Part of a small language model's weights.
Training: a variant of Muon for these matrices, 709M tokens, 5409 steps.
MLP neurons of a small language model. Each row is named by its layer, matrix (gate and up: input weights; down: output weights) and neuron, and shows model dimensions 80-335. Each number is 500 + 40 x the weight over its row's rms, rounded and kept within 0 to 999. Numbers have three digits each. A neuron's up and down rows have the sign that makes its largest values positive.
Before each neuron's rows, "fires on" lists the tokens most often at its 100 highest values on Wikipedia text that the model never trained on.

fires on: "N", " N", " R", "R", " M", " "
L6.gate1786:517513390516479436534509502400463503550532554476505458483440543487424544587486468497501480503473594526433461523454377493547532543481507564485513567561468547546537511538498497503462547629519537476484465544453485475450527506507492479556495532501561525483450535546424496460502489502516544412586479480529538519468512538432514575454518503421524466503460481513494517407488489538467468498568475522517469523445448527527551491506544484516522529470529527564495563528491468454460518530457503481507495473525483480458501489506431527471480511389469499430472497515441481525474518482467519497472526573453471468499472474520442537495415501541497474523440500516504499461512471490450477447515491493531493461522530480551519489485467572512556494478426521523462542535547533560463501511478489
L6.up1786:476450540479482500473510485427517434563548467478446484459488465506499494529535497469526509490537425439526494544497478494513459383526530447531486551444548517481504466557460499568436533571502471443548472503442483512477566481400508608513466526506432511473470513540478487467489470526526500483482534474523502494511520515505422505428471398576507471467448450524493517515453509415497563540493534551565483528505478533469445512495447502383524549481513462528527560437559508480476464459451551500509530564484500543494432414446461566423478564487519540542550453594531529499546415517507461468540507477430517476468478489525460494498445504528463489513479532535457456405505523533537574474472541456530461433475485558463499548485500474503499524493521513529502445490480521511454531519523427
L6.down1786:497522517527500472500509416551601540537547478548482537440526474539506477576530498521484488534530492492503475475497503515505461473516507507472569536422549484490525508495460557449499525503531480467571449526444543528482529485523616553537438461459535523447539557447446481535520510508541483544494504440494468493478516546607459530528537501423460600458489457559524514430496477485566491538547524499496587505475506528600560461525423445476462518476498515531504470466483497490523514413488468557514453572475504546550527566468464425477433532503528546530500528506516571544477522552480494488484545532528521475570524500559529515516516499519533563497441498482566424500475506525479468513501560410494580518497462454504442521500515528551501516583537518528495466469477495506494472508475496

fires on: "p", "h", "c", "g", "i", "w"
L3.gate1882:502477552523436477496421538491539489472492516512447472439539444498472511505464492561498537505560521478488529492496585488501409450508485420449539545514444525483543633545545481516474419551502541496538484533525497453518435498500512506445443540428497511523436477466539493484472541512498527361474526462513491465598526546436518513541538476527521539517535464542471487530497481519502495501499516533424513397433528511556473532481453529495425467388569546518484478514473444449488509527526495483522535469470400541513522527493462489530452503482453553420483510499559491541541530572478533494508519488461494500503530493510527497501540484493486534471506543502506433533478605492515471471499465517521447522512408528406535568526564553456508458504568556579553495467528417495495423560471440
L3.up1882:513477468468479585537431552506524516510565551528461527430507461503450567477447543441491525493517490499501477463443512505445375512515448445510507517576412564534497550499533510484493537481515474547561545496501511489491521471463490504494485485461538525493491455468567484504482558509524514429502497473494475501544456518511554479498570479441476465515540523509449496541529505507492482465555532509437438433531531582489538526543447545519482518449551590506497534505500508497494554509467563410497572525504409501527506454516480469507460541532442490488547459474615487481579525491477546473481503510494452547421491528475526497497490469553499450513489542513462469532478548481479546432495494506533472492476454635477516516497575493469478485465542472585545457416532455587403489549500436
L3.down1882:535552461506491485617463606502519539473509498504578547500441507531464481487451486547480529504497525413564513467535528503433389462507476491454563428581531524481558473486562562557475517506456478541497477555567515507503469490475473551529563526561464434472507563442523452498536539610578501493504493498392482406578445509521488445544532437548537465530524502492456517510598521532440467543501514512513583404494463524512499515496474505456509484457485470494508506512505529476535469477437441456574445485433451463498515542503540456465417528493498504519540504521568448489504497488434494502442448467495505475516491550525536523506521472550545546442566511570537470483506499545571555476479534494573507496479535564478529482530465509496456480467540514529469426418496467513553459521508550

fires on: " for", " be", " to", " late", " being", "ight"
L3.gate1270:435500510452525440525512491626461539574500479440493539577492495519597548446454483534486467499509502457458475440530521483467510482487558557568498531539527545489529544443525535548458564432498521500536522519493464496512521572491520469526521614499509456532481464498509475485509517529517509485480517466495433529573507457508446420449474521527473477457451515476448457488534545491418443509480515440532474489503497524517506493494510527479462460537522434439517468513450529540441490555516514543449510480481491470516541515501448590526509569529533473490554564470451594542568493544504563505582522488463422520505530568548481533530551486584580484548492509467436486539469559447484470431471542469430437497448463452530494558551440524537487523500562504464580444502574521475474503518561455
L3.up1270:476537522452543447505414520525408525500427493462494564499412508465521493446457494480487453531513512478555507488566481499434524437493422503551556497556526556539475463477513455512464478482494395564567575490529497470531468531531467475530504562476509455538476537554517493489476543501476489473568536461450420502514509454478447488506533494449426476479482465511455463468459588481483477483467477428507506518508518501552520527564515521506536478507582500517538482497502570523448447538518489569505538517497482485479461494522512523557494529506518473518515467573492510510541456556481544462547463495500478486440552473501443570513486496477494484520450405564539533455457493565492481430489454519416515486522436468550446459507524464459522493521503555512552405611538482522510499477584500
L3.down1270:553524553461496448569514540489522496573486472525543536499498508542511500503495454489442564542524479617504589522480495463521558489511493546453484509468511576551448469523531462512490514515448466506496494492553602463464484491491480526442482569493431464482439520501492563459458490545497502505552495544508477512449481494574534494498506458476449511501545483523508568506449565457555439510571498500421462492435514476509503491498426551555539495464520464497520446509531506485517399488529470518531528520507462529432394499486478584473527445534534422513506496557434537511532465535502482503472511390495538437454512515522519467516519511514560488542525507492500454507465570507517495537470524510501465442506540412502503527440515509486592441530456459525456523528456577488460547493506472

fires on: "1", "0", "–", " be", " ski"
L3.gate1524:464525446440481486451473514517577560508497549523504652542489495461443533491469479537547446499521457494458436530449557512578501459529486490534441507581454488518555542509450538469545598440513498480496540533523445477524504514519476520464538493439502494490502490525497501506541460395525445486399499487473567490512507500498493527420494512527516487509487468478569507532560557533540421550499519551510403517434545498511530583490507541487438506533500502476489531510496467419536495504490481492525550547498503518543504518491474496455525473485524526543577520478506474490505535502487516504565513525543455524522570512512482511494520543575573560449480533520523534486498480452495497540487522466504473487499530518564488521526477597469442514478536561418467541495525494454486550434483507
L3.up1524:535487487449529444549503456499556542510520564448478499489531495449520486474532499510461499521498568514499509476424518528469482527478442491503413448497447509437499529410494493586484577489550506450513470496557445456461407520554504482498439530520561523513428516491467506518533469560525490470450511426512470529455461447546562495501517467516484461474507458525499518435417548568532392503513520519471489487454489520455506536547472550526466523495532511550547502525414490518516511497483463552464504538520525513491513437508484419506527514460498457532525508468490506494413439471496434463492497540525470486438510494533550413525527489473486496525480532454544502519456415520460449463480462516483506465526475468585478488527542456505499463500410512501416464496518498441582573492509403
L3.down1524:536523531437507510495447479532528474518499496508545482502525475440504480537483508506499496511534475507452585504506505495549473552507461520428460589484556493557556492418481527462538509463462510502476493443562451510532517545514408476536473471464462557520496495491478495537467483433457482526434534524488557443507481495525491513488473488571498519458476446549503519478447447509496462481437445507529507474506526524463473556501542466465514616474443500533501599457492465489552523504483526520529537449503492498535483490431479527503492484402540465506489560511480525445471519472457466544434477551545525479452533482507463504546506541588564541451505445471587451493562490544544443452479466474513550470539441447453488471476472536455545489506459486519426548486509502427448522473541476

fires on: ":", " |", "-"
L6.gate75:500490509498494538446448473487470446460512597514480496500535515511467480476501514497526487507516536546471508461528453519457551517462580455542600526522482484496491478465448566467480495501489508547400472555584523520546465486529504527536504494526544452516564531493491536530471489482582502464512498546458465477563560533508483452485522518483598454561501536479471618558431500559506526548532482506552477529498572433512521501503538520470541521568517497534568477557545481497487524444526559492471467454465560532462519524464495486465516559516500468508509483525508425543484541471564516464535479513554528513441535576433567498363444519485490457515505469551485442520554515555509451532478562545455510515543511510578425452524489518463490487539525473558484473567549551398495528499545488
L6.up75:460556493504482505508456523451422505518519496546476537458461439549542507560550557525508482530492466451479556460538494499519454482550541518554533527546457470462514547514614424533493501450536497500394569496494519556414498517592469520562462511570471520486595439501533450477521511558442509485519388547489481499527548498505444528533540547466530485472488484492528501505464535503475572505504543519490519499498470532529481508526511476524426514529494469503487435456523442479518536563529474543525500442476469529459468533470500507539513478448542489564483522418491464500485538537435565465461535487453508552516527503519566486502434466500456468598439433421447527499510524533432473548517472538516551514411416517521483482411490411537482477520511501489509488421443496507503467519578471
L6.down75:568516553506485494489517481477414530536540551520486438541464502560530517519507465538489492549590479487499490513446542451522446500485529443540486489547470543545537475470468575517533387542413567534546429481474434487582445484461573521527489484491549500494464477452490485514439545490567518536469536491501570485463504413530508476478540454507552499489491521560574588514582557483562545459473439476488498533494481547517521472560513485482589520494537498512482540532453495613508516512510472513507421469458549524480470473528533516489500565485451514530518490533425455499517519487562497526603522489505518479478480433519459549486504508455521536511507513538533530452547498448456442542454443463515470477502527476530469465535468532506552578522432510534497506493489512436502456467509519

fires on: " |", "-", ":", " to", ",", " –"
L6.gate1341:488537460560458492430511485478471543462571546487500460432480430543533549519594461475510512516561536543483482497488491504502479503525571508520484520553458541546489500491505524493540470504442549526496466470526463496514483496441512481469468526521566479563514540521494546429490600470530482484511562522506529475479503547487525492517496605515597462553518518520469550543502457452475552480529442490498464482508496532475522469426481509519501472492572559509481506529433417490489503520531471435525517486477562479477537467495508515461545643461553470502501469455495511474474483505506475522489465539445534508530528469454522573496404543486458475453465445498478489541537548520539523467589584578492484607552445485474519448490478473553565463504448486490526526520562488488560461503404482
L6.up1341:411530457523490556511583458529514473468490591456415462447480465577533552513478532506534440545519493514461517439514520503479451490428539524500487426540530542575503512491520538431555506487423462520497545486522563453525504495573494466504501557472489526478546481477503466514488514474508502539508556456465522505481479484518489486550463514614523480458531475488520576451471578425444508490553507468502527495536449497446543464500541510504537467464491552550555452573464441541495454523528524567601496495518529492457458474536529525490430560502503516557481456422512439491465510560495505499478472466484495531540570502514517521425493484432433493558448563527488554543505510520535451482496486497438401493512533460467449494477453516569514464484500480569530487493442568533541581545490467
L6.down1341:530527474506425508488534515528526603521570568516473514509477472602507529512521554542487494441508452529461532465531433566527417446488491476533503465565448510464541496497415554507453480570441456491513433443480480476475546483451495471498531439556508450581429500477490491457521516483479528486513436575462485509507523426537461571486497540506475458563474493515503490475564561518552480509513435497490524511500537488525571496483533509426510544489564493553538578521530469553438456375481519531470513448469502524520512461462497534420524537466515485495454520527435463553482571473544444543498469584489466541506526557468519442490479510550496450451465478531505533521535520507474478492445492545503511540518490509509472433479413458480481505503389473461515479513504514474453501498528491

fires on: "s", " Is", "ek"
L6.gate367:473464512525539496520468448527457527478465524476586531527548507459497482542523590558553469562431473494468544562511458505456479493558483442503608452479498537434524439440477471473500538495479529472506533411519515548581505518546464508455434551471495485514555514516519547496546464441546515524491482451524477481496510546536533394529534549426437510498510536518459496571510492515469510491544560497466540570402492466524490512527453587477450538527535607509550502523520492478480456491478489430409519565524471515509508505551475525524553475524489489440514494464498563464472488506522470503492481461585551525529494445470575504495520457440482475453492485467546461510471474513558459447442500502502501461468465470463400517472401474545550478466547484466484517548510464497494568510483542
L6.up367:415495483505573521532463504513525561491515563452527600543365405528435491457578531447417429510415487464533516465483533447503584522485492505498529499454467479519484472551470544595504510533480549472526510456485604580520494545532519457505488554464504539526527468477462535445455500496551539516546489583491556472509516431533432478545604522504456529487509430557434455544508526530609502491463392485516515547563489493537526495495467527527513483534523477507478521452460477459400431524485549573453535536478487534527521413510485476478551471533495473500466491569473466481472531432512517480457468531480544512493520486487473468483526486512500502473512461616478519479448523465516450510502509521435476515483458459406514512551450482586413549520489529458537509480487522552480532472579523
L6.down367:511431478522503522509518502540458455549475557530524583516513476563448478549530492466494507496533520513451520452549466573432475538532482475396485564429518514575501522509481491459540490481547458545487462568499548523475501531464530504538502474592508509523488476435484537544490533525442505477533493540547504517545521446472477494551523484526534521570491512544512402450386591433446500522484453525445489419496535587528482483577541409486451468455504485481486482508448529457541532466489475443461483461472450509492560573450470458502448500509549397513498498519461564509469475461521409504530512482574501578488513509511531440502519528456517548468489509495532440485524488411493511492506497522446513545524538442491476548529579465519550542476459492454489487520506516466504435535552456

fires on: "0", "1", "2"
L6.gate924:496482465425510505456506484548477476496485495509503505500545422530572492485537519491467457547471537519497500494464522513565496448501417552511513469506525464502383513480425527518505544492505519487522583474573505422510399534544529548498495404489509495456481459495450561607561515423436473478545517557504475510416455503488538518452491518565520527538466493531537450443491492572549482502468522473510509489431501530452520511518462421492482479578498521475536507508421463509535496490468485514561515474446538462523527510521571471447489514473535491513494522437536482496503450568466536523585511462495519466493499514509556451453466482500495495489458516547499598494507469535507485579501543480412492445524486488497551449538584490482449495528487517419414592524541503483448570460471410
L6.up924:501543505505583488437442503484515447492538493504490510570477578527481466485434495581545497480498543451528472474511542546428578453496421439514508443564475469524506458504457499481582483532447511546474608517476471513464526541492602535467488556484534489485494476440506567559465485492544511485507556418555473449454480467543551547514557458525504504506523483477489528459560484492471442518437501490449484525508462528525560515503489463441458516519525503536484499502536476498549499548480545469460405477488435543490509537450528511441503543521487464487505498526455485454479457478449399385469480499521508501415467540545467560431524572466511554538463413506570510492501456469466522496432503503581522504538462532434457509502470493543399556500510467459494443431540483450488515442442488
L6.down924:519404506512557528495435529498550540443434459484527508449526456502529564487483495505431466475504505522552551525457375508564472496440414499520535490494500460480495483494513519543501513502493597498509446455540485448500451494499475460480422458523450506527462485492462485479477480451521484480497602521540447508471479436450418512478418505546493471513532475497450493442469515548532447505529516529515534465472445485516475539497509551500528476522525526524466548517480507483479461549536458589432539483471520517491545495472485544506442516417452454560534499477506488467496483507535460456616524439492486485491453499464519434517485533508516565555430496470509480439551507525492497516570536426572481469480529546484495468594465510559429443563518516432467545455431570523468553512537516

fires on: "-", " land", " code", "t", " water"
L3.gate1799:531572496531401552532476526477592490546450565530497461485512519423511539532462432481547519526493580485509515481488523472529495437506535564540589514535491515544542415521453563490530487482507593526498497535482459490511513491485457516527498424451554452493456490469485495489524528433466555594434425557471519496543390451488553524482529547467495542510544540513523550478420487490497515438542518526529533499532536502463483524500473487491488536462471544505519531536505502574484563438483513503513507458482516533394581489466511444510528486519518543517516479539506533495474540551521493570547495508475451547545523439491530543550529474531485517428522563395438562477460495464446484551435490458523514453538450512463575564492527469417521526498483499528507540460512489482513510524421495
L3.up1799:524503475507541449492568459557509502454506461492446435554577550446540477420494537479538555548439504549464497497479439482473491541499513527496520508472513581554478426498463541493475564483510542538487539445486454512413517608511514554541502539504436459453507497529492497506495456491553443453445505545541555563505393515571480569535473528487532566507434500615560516498491511499441600434437511432580527496456554524475494478511470507482427491489477451473529531535573485529509457603479448516477573498491513458506511548482534508490444529528537531420485511530512465547491453486459505459530492478516496471537509547472451475459480498448565503471518493537541488482502508495516521482508512511462495457482584484567504484507456541538529454519524548494487515466545493545536489524495558
L3.down1799:516505453452521474481518497487488533470486459483504426505545491468520447479486500500519491527497490457421465506507410437544462463515496490476515485544535516548507465455475473542458483414507488460483484466449487508500495510535441535584475490559437455491461528453506513515529500485502493526532484470491459475504430480544471585483508517523482534490442493537518540493344522533522503599507448488487512550528530475482449510505440497494485510450455484577524439501548529451493543467465520512474602537502477526424480475518469526490487511484558465554520520436546476504496557454426459485481501424567461467490396485494475433508490501472584518452499543526531584514450431456502507432592436544570499527488425526424480520476474537523593516428531570521542535470534507553498527492474463

fires on: " to", " la", " began", " on", " for"
L6.gate612:580525523524489492529554582563583492438511533538476533455559474506525560479476531539578512545471486434543482410460492547571533549438510567464510502473522511468494468507489514572470463448481587488504463427507512479575476561528455506416530518525513551429552503500490447508482499638553527444495567393448431595550590502535488526534493565497497471516528484540439504489471502495490477523489513503418542543483520418446542525548505532609551459538490507508549525468537558506525520486487504466570455525480494466517486496526526550423484508505512496513495471474527493538556540509492536511571561522504513474503555496462439520517534551497471460564426511550508539557498582436467481510444556564509511455546467450548441478496528529513430521489458427486575531527580492509503485518579505
L6.up612:493507478489563478523571521507507524497512520426489533547517514482511529589521481523492524464545450488476454449498494525442557550499485504450500451461483567475440480511512414494526461501475478563515509487469488495610494505511537485495486540424507472506464439502562517452452505490495450518495510458568465399465544500430476510478513493521468482500544442522470482460580484405502415451460551465467553532508546416533542430485488508527517468445493551534542516499485528439425440517523545526522523499542464459450460479440441545481477513558567461560556485558499502533537445465436561452532552457485474494518563498451510507488496478476577472513484459554538475467488586512524590529471508526503497458488529487461409511555455514480517501522500500452483422528497482479513502480455513
L6.down612:564528460428503461496481556543443493528521507508490461484526438415540512493450521513495551530546487476512582568471476557454471488505518513492630522567522470540548482506478562522487506537478543487522495472494561477472464516564551499508526461517456500560499514465485492547530455547505529511533437477512406503519420557492548506498578564528448491480488457457508512484516575563468444498405512495519484500440473453444526539458506529470398548537505456508539567486460447524518519455474481542519453555522503494439505510513521486487524501473492452518479497536512530562526473489551453471523500512467514514490475476478475466513522459495529433568453479487541498533523470504472570457484553475482537503538531548478468485511497450476535561446433409529522459537520456534426449461533458

fires on: " of", " in", " all", " by", "s"
L3.gate175:479489448426475495592493504502520455419514495503458493486565559508496468545469477488498542483482426526573500475462528465478435467474560460524561484448524510487475531495514556504561454468481419556467520442497450509465503453531458498485496522481495507574489440455472555493528518440551519501519527475503527435402483577373522483488504520474534538502458506504488563506464533503492505504568507448494505507481414501456421457473450531557479550447467493516542517499524580453535495560503457463452481514450521424494476532485511521475488520491502500498552479488569455485478461492501482524480445452468486552522521467525501511537551545522463468459546476473566499501499460482507500496529596469560420453444510549491493501456443445511533442496480538473477510456445471536516504523514454
L3.up175:568558509494486491471434445480515536524453449460522514557482500441471524565477552442492468533549433507499526505437530494411470522493563475504512486496465482602479532538499471508478474478469505514460499559493424522537466519496512493502493535461469499549516532530470505489486513459500554482555460449528499448444433525467540529568527518553456523495555546513501522554533511467580524525554453440450493548546510444516558554475534484564438484508522484569530517445394506519496503462482592478465507462523485475513476442527539456487479445497484450495456484512578502568469520498513546475483479470462557436504480460501437401514562477427482562542492440508550497518445498576461493472449494458482391478567438544527486400467487492503475492486476465562527515420527450455464505541523497
L3.down175:394436545478523505549521521523464496504521541558537502499512476485536511464503449438529580573470578513427505479512472507532511537541445436509459519535472499527482458521503436496508503457519465452589470525572460547444487388534552507487498452533479454483468531538519431486571449524449471507523522510426490523581616475516502534537481440487470555448492533500487504537525501508422538510478578566480503528514453575506513479539504506504552537515527460431399558528556562536496512526482456522514530556545532547538475574515402484560531438527458589549514507488510543442490497539507467469547480529578484552456553466517605555560503480572499518517476529506399443557486512470529465474491466552474502520487523507520559470543593556530495502558524496536445569485473536531463504480449487

fires on: " Can", " there", "s", " rest", " There"
L3.gate1797:561451546453467496484532515500540476514432445540474552536529477492535499535529513491569490556547497500438455443525482611524475500443536460512433506578441533480525461492491445496547525489545550510550504559588575468442498411439456504515506506461468442426601448471491426534493541483506431440504538480509474499547483464473542531512452458530538496437493521478443439517440581498555493461469473481433515447536475535444519533552496502483497529513510581502569554524493500494498481563510467480495489441505505514424483533436558516529540479514471508492472524518486474526500442503478493462511542506521421525509525429513471592496529505453539415539444460464565531570494644513497505490465562510477527449489494454567483561523487429504481461499463515539552450453525502430472512577558513
L3.up1797:406527571475499420510503489491481466513412409538580547458533461550513500461482475478490455566504506513471561533518430500473502534456458528553528571530491538465521439482476510464523497448438506522474474506565523476447522465488525498524590543494533532464489522553541537446574512498505538522565489448497483479580484446486556483516476523482535543537503502514517447432495572485462495490468489490452453463518594492464446417474573500512440434514547477545535564518581427544511471538504488525489513500564551549430507552518519570500474535507477471482516565456548527517477512408393518466571556545508474471496548555499533518486467503456521445491498555518467538525472510471497545519574548502483463455496470496450433566505476477483492573455491524470555544477497548457542555502485460
L3.down1797:488522581490531487495500491599466477519410484486477480566479551465506531501550511466505457528484528501434535541518546578448501449415566470472441529512424425489517511525399477550488463490545491484511455490589501512480431496528509448520567480511516568481553494477493487444517465525497453549547575427475444442562526465521573481537439432519578566462520506463475443539525503503444482438489539582513532462483542522515540476548496467494535520493477445490497530531512513445451534565503514457491504501500548499458474601509485405513482472532513494479456459474578502537498504446437452496546538521506493502583557447497494558543463470472572409502503535437527421490495545461497527509517544459490483485552528504502504554476544464527515515493476509501449498500511507472490503545515484

fires on: " and", " |", "N", " &", ":", ")"
L6.gate694:565492471516471493430511587530430458512504571502490485549571488553423506507454525460526502547512540470519410510478554528481580523459473542485535587492430466486479461530544575481496451501548550539517496511499478469502478487484524525462483567445488497548446478508554525481537489530554432473467534484536530467518492516550467512467515494468473552563524551583509503495555508472391489537598492514465510522498493583427591505489458505555499527463543548573526504573500456472519424488533448504517537435433556450507507511487452517573508498460527559525519543511462499519459521498512450501529462486529555514537500496468517470518486485510574560556511462570498534453511541476506495559532533497476374477497446485490490500445497428422440469535521495466467561493530496459543449496446554
L6.up694:506526469447481534470497449520419494475530506497491437556479518491370561502443510508489524399519452492546532510472504495454505491456465462455565539528526517476538514522480484548619451505429533473499610544505496437460459443517468512494416600557482527561578527500539484466482502519512494531459484568543484503486470473563531452514532530528498508519517578525503460437504495520475524443560472471564526510479497516391415492437561517476500503567544452533420494441490539524467513445575521527503520444500526546403446506461513484495511471500497514540515550456508566455478539500576490539466554502564499507480560496543545552433537498466451467480532554499539550449484507450434499483464500459532491499492483469506478480492461467552510546443474544512430482566454513523508507484554459
L6.down694:533540494524499562481567436500442483502489474422541511453524470561472517501475502529572468534517541492517470452440520543501469454460533462470568551499526463506505482504460495550478451556483456535519493554449524484572501491455469456428535484518516427541492462516541471447508450498537511515523485402432464482504507530474499483532513525550515496555428489578492547487534572445528479536543452497537489538506481494526503476464520503449509507528530525582502499531501489509456470627496456466492516450479476571510455524465521571498553507555507548434411430479515432511534527451606402480532441539470559528536565461389497509518487494461479428557461538409490586475481503474586551489533564536535491554558481535529492552470497494572502444536556518424514473568520541466507430496489484

fires on: "n", " N", "j", " Y", "r", " R"
L6.gate497:543528525458457462624475444445478485490560499517477451494486470517464495525471512520496418467485526495449457529505442529434474486466542498554467497452578530535470504458468454501494537547480487374537502491466500504405542501542484565442480464475561517513488547516503484447550490451436512437557515505488498476450607505516545401512469451505450505503481460543497529446471469536478506478455461497472479507461473526464559436552545501547476549406482460600524540473543464467449490541542456440421524455497480542530536476474453499509542575512566454541490431543514521554523485536505493457455455522484499516518474428501456569571460482472470522518543514433456520506512568496463484455424506440482478481511525434437508426573505482559502488484526526532586483562517462484464560500486418
L6.up497:507466444514505465556448590576462489479516560529538393473568409525471480543507506561459479532462577475486503528510398494507429523457525504590524464472490530559452536462567509484490515602505536494453523482569467454489475528474465559506526473554517498527494473516504537475482533482481460515497474520449418499444514509440471453576491471547459475506472510548529467352499466486496464446472430559488482471470489507494544450539453477512493542577418518478510536461497519511474481496488470461478563510547497552426568480408593505481521499500541485539534493503518449520487462558446542500503465526448476469458448488489453438537505452547517518406495549484477467489552443516474515507584493478537546472510479447497520465566520457604526588439521527531466426476575486523494538484510506
L6.down497:417480386512509458497475485495536536526520464524423368535494487529483502469497550490443519514522593507522525568455427501486487456473495541479520461466418536451539525473448499509541515508462510525519555478519502490495517556487481500446441392527526442503472492472515510463486501437483538447492494473454488527448452498516520571455500473407443452527532495481502528499463469509509544501543466532469515563543489552480482496482499510508506525488479536493524513537563542490488530484545540413526572518451479560456469554441577498458436454464480527527480494574478442466579549518501426424425536499444491550519493530495513485519514436472423487500528476544432544555451526532446492516489524503530432479470536472476518512514559502486502511473489510464552472469510487454427487408568569

fires on: " |", ":", ",", "to"
L6.gate689:468540458524533535495516485458488515457518515488566455488485501455594576504547509501476573530506475462497503473474512413454516542521581486447510557537543482533533494493537454461523437533459488556467499531461498533484472473534550491443473589532464495467516456462508547458516577515532490550525505547460537422480581507472536452550544478520512385549528528479472467492425490540420497515477486525461478509535489485507602628413482492458581575459465446471375511479497535482529505541500491500475548536524562551483497547474502523580490470471519530543454449447502512467505492516518534477494528471534449476460472571436489494435425517491519491528465496494482550552440478512510521529509477555451466483511468489475483558453526450530474421520559419528504511458570462446525492504478542
L6.up689:524470462530489464504540527509488543485510455452488470435452454455506527570510501512467438502503515524505507480489462462440450585497488444518555474517504408566478478482490464491506402504432520498458531528516492527516498524512557534480489551525482482512575435574501457508516525498589481502527473526473455517537522542524479475532484552476553430489504557471574503408371563524500580498524509514530418529476487481503558528440443513451522523462464488503518555496574579428512500530413443585434486433516474476544527475504530428541459523515451518563450462538442469556591534560489478523469511521513525472539512492514485481516411579478456537482502525479496533491525455474441474577473503497480477470528499523463451446543500440442484431472527527489542546412491468533577499547485535
L6.down689:478518520470537494435572502394478481519464475441499440451458518454527576436494448496490451478518535528540468523461502464473531474451494552507487537513501502463487480447499510459486385487417544539480553431477488457467517495501507518491496546468489496538506447494500474519557508499524516503532485539561495563472507491514541482502546432491467410543524514501474514454583480538467505484494524491478470490500521423516488511531501535493565449481434518534526564434509530519545440535427492502544511474629460583519496517512528475494482471470486530537498462540479456523543516473515544418529538487562564527511507495415542440534471472546519537524465524512437495510500571411483483454469501530463521520507505534532538526582458463471430458458466522488525499534467519430527448477506506

fires on: " La", "s", " Los", " du", " la"
L6.gate372:501468519530489455532426548414501524531583496504536569481460488389586425500511542527573578514583427446517518530497570471549503507549434463543509531527571564544530452547503515547559563463498537468538518503525505541486462475517408510489495546478446510486507505601527531477505527500463516520551466506510518509434463474505531554501498484499479425574481451525550470509503414426479487528550601524547426498517500468539530519495528557524594454523529546495551534448553516451456528507439494463484494530442486471479520522438490421494512529455503492532560535473455434479556448515501541494495579571450472542502512425472517502570535481445433487516526458471482468478472531466533523496543503482567439482485454485465496498512498512576492527461478469472454485474487518479504517407457531
L6.up372:480459543521441471548534469448437494517591477533467526470518465467436487427503503445522530438476444468504459527448540444489574517512475527531453483495486513593568502483521472560553492484490492378541474469462525423491472483551453525590543487519498573510561497572502495501499527567468442486508475552460439519476444563492529488454527479509430431481497555524490466538493499499494526460475545479525421598414518518486537502499518548475514541547546460540584555499539506494508540526491457514540452532472507480547506583492511517499432473431455432542481505431495566523506498547600527488529490524562418500498535548487510550477511493496482454499574507555485499453422555486433525526487524456504523488446520514572530526516505525513473447474515468511390505438524464523494513530479468
L6.down372:477476557527458439491486520520511487494483534417477509437508536402567464465468484493529537561544520533504511461512526487484527514502421472579485550542493523491508458470481504505500485535471512498392445483503548540552472559484504497532473498524483490461519544546404471506440531538468504516586514648513487504509436509456509536545561467513502542430512488536417504440537428476529503473591490516411513536478493397465495473441470448469466497535479495579537485570489445448485510541465504464460496588492489494543533463498497547502488437452436515489487449446493547525495528498491454488504550492541537536499569451485527549510594494494539481506522548484443394500513551507486505518579548506460531472450543416514539498540523482549494500509530523433552554545479448491482512398475491

fires on: ",", "s", " is", " and", " are"
L3.gate1586:561483432558492568515464446435445473426517452497480562526430461579534519504479494496501571487519473490512497509501431544468507470530573509560498506535471494562513412493561538501485509479477492525499451497512526436493434527456493497564448543478571496518445490520549468476530519453482549513512501444453558482472438499521452445615495531520432506531524470510491522506534573501434541429512489440515533519538475455502501549512520521480593466501453532514464516409501562514458452525539469492566454475452505518506557531526492505593537561546519490523478485422461441487435424482445498587527500427427485559503518432539477518453447479481490484570460525529519539465517538510486478547578478489483464508576439538518477489488473518507542551511430573489486541443506450454494564479471477
L3.up1586:483504522502565564531542581505497541514465464465507487478514421480508526518451561581541448400548523506570528490563508409503465530516454478512566506512512535505441462480503482458489575470515466508465512505554501506484515490517507476534503548512510549452516533596498473514506452455461536509568507450488512549543531470519449540338433458486531547498467499575492488556482549476425562480525503477519542498449498502437553473460507482467482494554474472441439504540468462486505421500514470499502530537538483472495535492514542468519540541397562544494464508532504547458477483515466538525480568440454484497504484456550519516486507516542561451557496411474472504565545496540474451502522437532464558476460556566492467576491462504478444535522540483494481521561540428502526478559498533
L3.down1586:508501509533552520510501449467540502542505457513451456516518609441565452516521467409523544430476450523520566507453532426523485462501460463494464514479519522540514510450489542563459451582534474481499552457540511570539533450446556555479504487541412500456516536473435463476464569522444523529487514450564440497452526472481470529506500494483497535495457544522507531569497474503391487537408520525503479476461538496537466467542489513456469536484499521458508450512457503483519559505484502542440587494557552502466471535504495532518460438549537498549525567482470502483520464539483477473439519497506582471515492567499503476471500523487471511467514491521532475440437477525509548455525488493523499534488502442448547565462489557519432445455505550516463546498493497550524524422559497